MLP neurons of a small language model. Each row is named by its layer, matrix (down: output weights) and neuron, and shows model dimensions 192-319. Each number is 128 + 32 x the weight over its row's rms, rounded and kept within 0 to 255. Numbers have three digits each. A neuron's up and down rows have the sign that makes its largest values positive.
After each neuron's rows, "raises" lists the tokens whose logits its output raises most directly, leaving later layers aside.

L8.down158:186160177130103035137169106126178113108194127121107125161102131119183123186144100175147104139126161169085172174095176130133103136119110130124109143105153131141148107154160106104086065062067115124143173109061095122088141155128126053150105134085079152138146099079189065118167146114128170167124149161144147137104134132081123113143144179117149135181104137081094108151116162099119193111137
raises: "al,", "al.", "ales", "uez", "al and"

L5.down434:078083112049158119123110077060181108163152142133123095162163156149217129094128131184125101139144162126109138111106111165175066141150124186142111192147108104101167110095157175090139121088165143151144098143167146160104141124103138166131114160196087114122150124101050086162158153129120169174151153133181140112076084129182089118091133130122193159101188205077149166123128068095084140080122
raises: "her", "hed", "han", "he", "hen"

L7.down496:102141129074132110102114153156166079137164083172183097121141115097072182107127117197157158087125139184101091122144155122110140139116118111069203078124137100087116137138196154133138125175105085159083118140104117151110120166082096142085187133145139153120156129107127109126130139083058141106088097109153106175158092096109102106118100103116150158180127102059103134141135041066103104096129
raises: "aceae", "orph", "ophy", " molec", "osph"

L5.down111:115095120124091155145146144134149133143130108091114160104081118108194120036097141133214143180118156124130090197160124138163160097226129132161132077143098085141152095158080138121079143134095116134175105150136146131132232086140080141157092090144162045156141166060087120137089097154134121119112151122141213072134163130134131141156143111102108105073149095113090169078095149127081063108127
raises: "arry", "ieutenant", "ind", "uke", "aughter"

L7.down265:163112119133119120103170097206071148097158129167101128122125095127136108164129106137139108156181095135101178124103138141084124095117124090112090122146115094122126118126088136110157114182187129153113114089064130082180086101157121073125072157080140104180190151127162119115139154182074109122088118090103133091148163094125118080180149110107085098071101155151156110101135066089156137162143
raises: " Kh", " Raj", " Khan", " Muslim", " Moham"

L8.down414:128069118127148147128147123099102145172096159153110101083128153143089131162148154142152121177100156184140102161135145121122159089115117057183187134097187116153143085134100117150110087148079091182118108172144155131179162090139166120072122188154095143169155090149141116103126165144160088111162157127170132134195118151128152186155186105137182098184142141095105104134122180132063127128149
raises: "ories", "omer", "on | ", "en.", "om"

L8.down14:060079141116127136074141115216137107118135170130138114124133110136132098140136174063093124122178094137097088137176125064154109101141106094128162066110093122139143129093099141146084186118140141172140096147099087112108100091144103126117120121137091094098118087171127134098183124069154118135108136142113110110114054176164124141094122128192087132173182178107121143094107086217161109114083
raises: "ion.", "ion,", "ions", "ions,", "ions and"

L8.down8:159064113090162139107058139168111083101168134113097161138161163148143094142174160144139157106103130171141137085148156117142147153081170113086121112079077099085132135148060143122124125108096089120137064128077186124110161141183145143105136147130133047126113113116191166135138128098158127130119082084070180080086106173132057106111145185109174112201142113132090108167154132118196126120091
raises: "ious", "ially", "ted", "ium", "ored"

L6.down320:168106155148116116100118152157169150106143115136122138161107134119180116163063079094165148162072125113147160173171142133162104100151072136083092125144120153166056153136131151100097081076148082134161155125081142118106160148105100110113203116128132164104069126129114064193143088133157166154157125082114163098123177145177083083184126173219124088135119107089155151157158129150152132115090
raises: "ista", "ier", "art", "iers", "ati"

L7.down200:138175211114171100082081102140114137180110122074130085084093152119097137105104113178095138180114169106101106126125160128131144114101148147110071104152181125159104102112111157104081167093119055169163161136114116107150137129088122071132130116139187144166063116129199113125132109137094148153191123165099110123077114133114073176112099100168138139138152129118151140169150120111124136114193
raises: "o", "he", "o |", "aro", "o and"

L2.down458:151103113121132119161120214143146118136187141120072136079134121156114099175140136080112210081076136069135149146140096123139104118083193128138116149122110153132161153096137174156127099142121201156102106085173142133126131165150146081068204144109138141090150159142073120140172161123119109159147208094152124133171119169101145178125107129153143155149107157101115130152140126077098117160081
raises: " However", " There", "\n\n", " However,", ")"

L5.down106:147087139107094136107106086131107046090114117144144093189154122093100172157116160071111116149156122084135151149131118130092125149144099133083115162052164153120046145130137118091117109080124127175174117100147119118092124139158168168157161172128129143070136140113128093140144096143051174146094127107119162130148149142183125142172124102113129106147091161158195037093142174149145143159164
raises: "rag", "r", "rig", "e.", "e ("